Weights of a small transformer language model.
Architecture: rotary positions, untied embeddings.
Training: a variant of Adam for these matrices, 5530 steps.
MLP neurons of a small language model. Each row is named by its layer, matrix (gate and up: input weights) and neuron, and shows model dimensions 192-287. Each number is 50 + 12 x the weight over its row's rms, rounded and kept within 0 to 99. A neuron's up and down rows have the sign that makes its largest values positive.
After each neuron's rows, "fires in" lists the words (lower case) most often at its 100 highest values on Wikipedia text that the model never trained on.

L3.gate834:47 44 55 63 38 54 71 32 48 52 49 42 58 35 63 61 74 59 73 50 28 53 62 32 54 28 54 53 49 44 62 33 28 51 59 51 52 45 41 39 50 49 39 41 40 42 42 60 54 54 51 38 61 54 64 48 36 65 46 47 73 65 42 79 45 56 49 51 55 23 54 30 27 46 67 82 68 71 50 38 46 51 36 36 44 54 30 41 20 28 63 60 43 52 56 45
L3.up834:56 53 67 48 55 37 66 33 29 52 40 41 43 52 60 43 63 44 66 38 65 40 69 37 37 53 61 44 60 45 45 56 27 34 54 53 51 54 51 27 35 45 49 45 38 58 42 68 62 33 39 29 49 75 51 67 39 56 48 53 57 58 52 50 53 63 48 66 50 32 58 49 65 80 41 51 59 46 44 54 47 46 44 63 42 69 40 47 22 34 34 55 50 53 58 48
fires in: "final", "last", "only", "second", "next", "first"

L3.gate190:46 46 42 47 48 39 73 42 47 45 75 39 62 50 49 65 67 40 59 58 50 50 40 38 44 41 46 57 50 58 45 55 28 49 53 38 45 63 49 50 27 50 66 40 10 45 13 51 51 64 56 44 44 65 35 52 59 49 37 51 54 53 53 50 42 34 53 65 45 48 24 58 47 63 36 49 36 69 66 46 24 52 63 43 38 44 62 43 49 52 35 32 21 57 54 57
L3.up190:40 42 56 56 66 43 76 42 54 56 56 32 61 39 43 62 62 48 57 50 53 53 24 64 63 50 33 51 52 51 55 77 40 47 48 52 42 53 54 47 41 65 43 48 47 45 52 31 60 44 49 53 43 49 62 31 52 42 50 48 57 29 46 64 32 64 53 68 46 70 42 81 60 48 32 29 21 57 50 58 35 49 44 29 42 46 43 61 58 51 47 48 41 62 40 41
fires in: "season", "9", "guerchais", "end", "television"

L4.gate752:56 61 45 36 49 40 40 45 47 55 28 57 08 53 60 62 50 50 36 55 47 69 52 44 37 64 46 51 42 43 42 57 39 55 39 47 46 56 38 51 48 39 79 55 77 63 55 25 56 56 28 52 55 60 28 74 22 64 58 54 66 57 48 39 59 49 55 56 41 62 59 54 38 51 70 62 50 31 51 36 43 65 65 28 68 51 49 48 50 42 49 48 71 55 69 58
L4.up752:57 28 58 51 37 43 58 64 35 61 40 51 47 46 46 49 62 34 27 54 66 52 52 64 29 67 37 69 58 38 33 63 58 48 44 49 48 48 55 75 46 50 61 55 61 42 50 44 43 24 43 66 74 36 56 61 49 45 41 48 47 59 61 49 50 46 69 47 48 45 62 63 45 37 56 48 68 60 31 35 58 56 62 47 34 44 32 33 38 45 32 56 44 23 45 52
fires in: "can", "will", "may", "would", "must", "should"

L3.gate249:52 60 37 36 39 57 53 54 62 35 67 61 33 57 46 50 69 48 66 44 35 27 60 46 53 53 56 47 42 40 73 44 58 55 52 56 34 43 41 64 45 79 59 59 66 62 59 47 71 77 67 67 47 45 42 38 47 58 34 52 39 56 56 62 36 66 49 52 29 48 35 41 55 75 51 58 63 47 47 54 52 57 17 40 39 42 44 11 46 44 33 30 43 60 69 65
L3.up249:39 36 24 49 40 44 55 46 51 74 51 54 66 46 60 42 59 70 38 58 50 52 42 53 67 47 48 43 35 54 41 51 53 57 58 42 61 41 64 66 55 54 41 48 53 68 38 58 57 32 40 74 31 28 44 34 49 46 56 27 57 37 64 42 41 51 52 67 38 47 40 74 57 42 55 55 89 64 74 48 51 38 26 74 43 48 38 66 55 50 51 33 39 29 45 33
fires in: "0", "3", "2", "between", "1"

L3.gate195:53 79 61 30 31 41 46 36 51 50 34 45 43 56 64 46 69 66 51 55 44 64 67 28 26 44 65 64 57 63 46 54 32 55 67 46 53 31 46 55 61 36 58 44 50 53 50 30 56 42 45 38 67 49 49 49 49 77 56 63 62 49 47 48 26 48 37 60 71 64 30 71 42 28 67 49 41 24 56 41 63 26 55 44 41 43 61 39 54 53 71 63 57 58 52 24
L3.up195:57 49 39 75 23 52 42 52 38 52 33 70 44 52 51 22 70 56 53 42 42 46 39 24 48 38 60 45 57 55 57 42 27 49 57 35 45 58 33 52 48 42 57 47 36 55 36 57 34 73 53 55 52 65 41 65 40 76 81 60 57 34 60 49 48 54 41 53 57 38 30 50 45 46 77 40 41 59 81 58 48 59 42 57 36 58 58 42 54 35 66 32 56 45 62 25
fires in: "this", "these", "his", "their", "whose", "her"

L3.gate382:39 59 74 63 31 44 57 29 55 42 35 32 79 48 65 38 59 44 53 38 41 45 50 47 41 52 56 52 35 64 37 49 49 63 63 36 44 57 47 64 51 18 60 46 60 62 55 39 70 65 42 45 50 26 52 53 40 57 40 71 56 35 40 35 58 40 51 49 29 48 28 57 35 51 64 66 35 49 48 47 74 63 35 44 53 68 56 58 76 41 81 47 39 52 42 36
L3.up382:50 33 18 57 41 36 47 73 63 68 32 59 62 48 42 36 52 39 71 47 36 46 52 56 67 47 81 53 50 22 52 51 18 42 56 41 33 55 69 55 50 38 35 40 58 44 37 63 51 74 61 62 74 60 49 76 47 46 43 48 51 49 52 39 36 46 39 59 41 53 51 51 35 71 60 51 44 35 59 58 63 55 48 50 54 61 74 30 56 47 52 47 48 51 58 41
fires in: "her", "their", "my", "herzog", "opponent"

L3.gate841:44 21 45 49 50 65 58 27 53 34 40 50 37 51 51 47 52 38 23 64 31 51 59 56 38 55 58 59 45 39 63 62 33 33 62 33 54 56 61 50 63 60 45 41 31 52 59 71 58 53 56 48 69 31 46 56 41 43 61 48 58 58 23 63 38 60 50 48 53 44 58 62 48 45 52 48 57 60 59 56 26 73 54 52 60 33 45 50 60 52 17 53 49 69 50 76
L3.up841:51 55 62 49 58 51 46 36 38 41 38 33 35 56 54 49 62 54 41 83 52 51 48 29 37 72 54 35 44 56 39 37 35 46 45 55 57 21 76 62 56 53 49 76 58 52 55 58 55 50 53 62 54 55 42 50 47 68 54 55 45 40 44 24 32 56 42 45 56 56 42 62 42 56 67 67 44 23 50 51 41 47 14 46 48 33 59 39 39 39 29 58 47 31 21 82
fires in: "also", "addition", "now", "years", "formerly", "other"

L3.gate25:62 60 38 40 51 60 49 65 46 50 68 50 49 44 47 51 21 54 52 38 39 52 78 50 61 39 54 53 60 46 37 46 42 29 69 64 32 59 75 67 40 33 38 61 53 53 54 56 64 26 47 44 45 50 63 58 40 23 57 67 59 81 38 49 39 64 34 38 51 39 47 39 29 71 57 56 70 50 32 50 33 50 48 33 39 36 37 58 37 70 61 65 36 63 61 39
L3.up25:65 53 47 37 63 60 55 58 52 55 65 45 87 57 46 61 29 75 45 54 52 61 58 44 45 47 44 66 62 47 46 62 18 55 72 53 43 49 61 51 49 44 47 71 56 67 51 63 46 43 34 49 55 70 48 46 57 48 61 49 41 50 46 49 68 45 28 53 47 45 51 61 45 76 65 43 50 50 58 56 52 43 41 40 39 33 45 27 60 39 58 52 40 55 40 20
fires in: "is", "has", "number", "are", "et", "three"

L3.gate1013:70 49 48 61 47 50 66 36 44 37 46 55 54 47 55 34 59 50 28 72 57 38 42 40 68 51 40 57 58 51 46 38 68 32 65 33 56 57 63 57 36 24 39 34 60 69 40 41 47 64 81 63 55 31 70 38 55 56 47 50 44 43 42 47 58 54 65 73 51 47 24 47 37 27 44 57 64 66 41 42 50 55 44 40 57 32 41 76 44 59 41 58 49 43 61 57
L3.up1013:47 31 64 53 47 36 65 28 66 46 45 62 54 56 61 50 32 62 35 46 54 39 39 43 32 65 58 72 48 65 55 51 61 29 56 46 73 65 45 38 50 45 32 52 65 67 48 44 59 67 40 58 47 57 47 44 56 64 44 59 44 42 42 35 86 63 62 58 50 47 51 46 58 48 51 39 49 28 64 67 54 60 42 49 53 62 42 58 23 35 31 42 45 56 43 55
fires in: "early", "first", "second", "opening", "final", "further"

L3.gate886:70 37 55 48 63 62 48 46 62 68 56 52 45 40 62 46 65 66 45 55 63 42 43 43 48 40 58 52 34 76 44 43 60 47 27 48 41 56 46 53 44 55 83 34 48 50 28 53 68 42 98 40 40 38 50 53 51 54 52 61 55 62 47 47 57 70 56 53 58 57 42 48 59 53 38 55 61 75 54 56 35 44 64 58 37 48 56 54 47 63 54 61 59 52 60 52
L3.up886:41 51 55 45 42 45 88 78 49 45 43 48 65 68 45 65 39 31 55 35 45 42 44 45 51 36 38 47 64 37 55 58 67 25 38 31 45 60 70 34 73 34 50 70 54 79 37 51 37 39 46 57 65 36 43 42 69 30 38 47 64 35 43 20 50 31 50 57 41 32 49 57 36 34 42 59 56 30 53 35 47 47 24 24 36 53 48 56 56 47 46 42 59 43 33 56
fires in: "that", "few", "but", "first"

L4.gate350:77 37 68 66 43 61 15 35 54 30 55 37 54 53 52 40 58 51 42 59 36 45 54 29 58 36 60 84 49 68 52 59 43 48 47 44 51 56 66 50 44 42 39 47 35 38 45 46 57 31 42 48 47 41 71 47 64 62 30 61 56 38 39 39 69 66 58 60 30 60 50 56 41 48 61 52 51 29 30 50 53 58 43 42 12 56 36 62 51 62 39 44 50 38 49 70
L4.up350:53 40 37 37 59 63 67 53 54 44 42 57 55 37 59 18 35 60 40 52 26 45 45 51 46 60 54 42 41 60 66 59 42 43 43 47 60 29 51 41 45 54 37 41 77 52 59 40 56 38 48 69 26 80 45 49 51 48 70 39 49 40 71 34 48 48 47 38 24 68 62 62 54 50 42 48 37 49 45 55 63 41 47 62 53 74 62 51 35 52 45 36 51 39 67 26
fires in: "with", "left", "charalampopoulos", "star", "stars"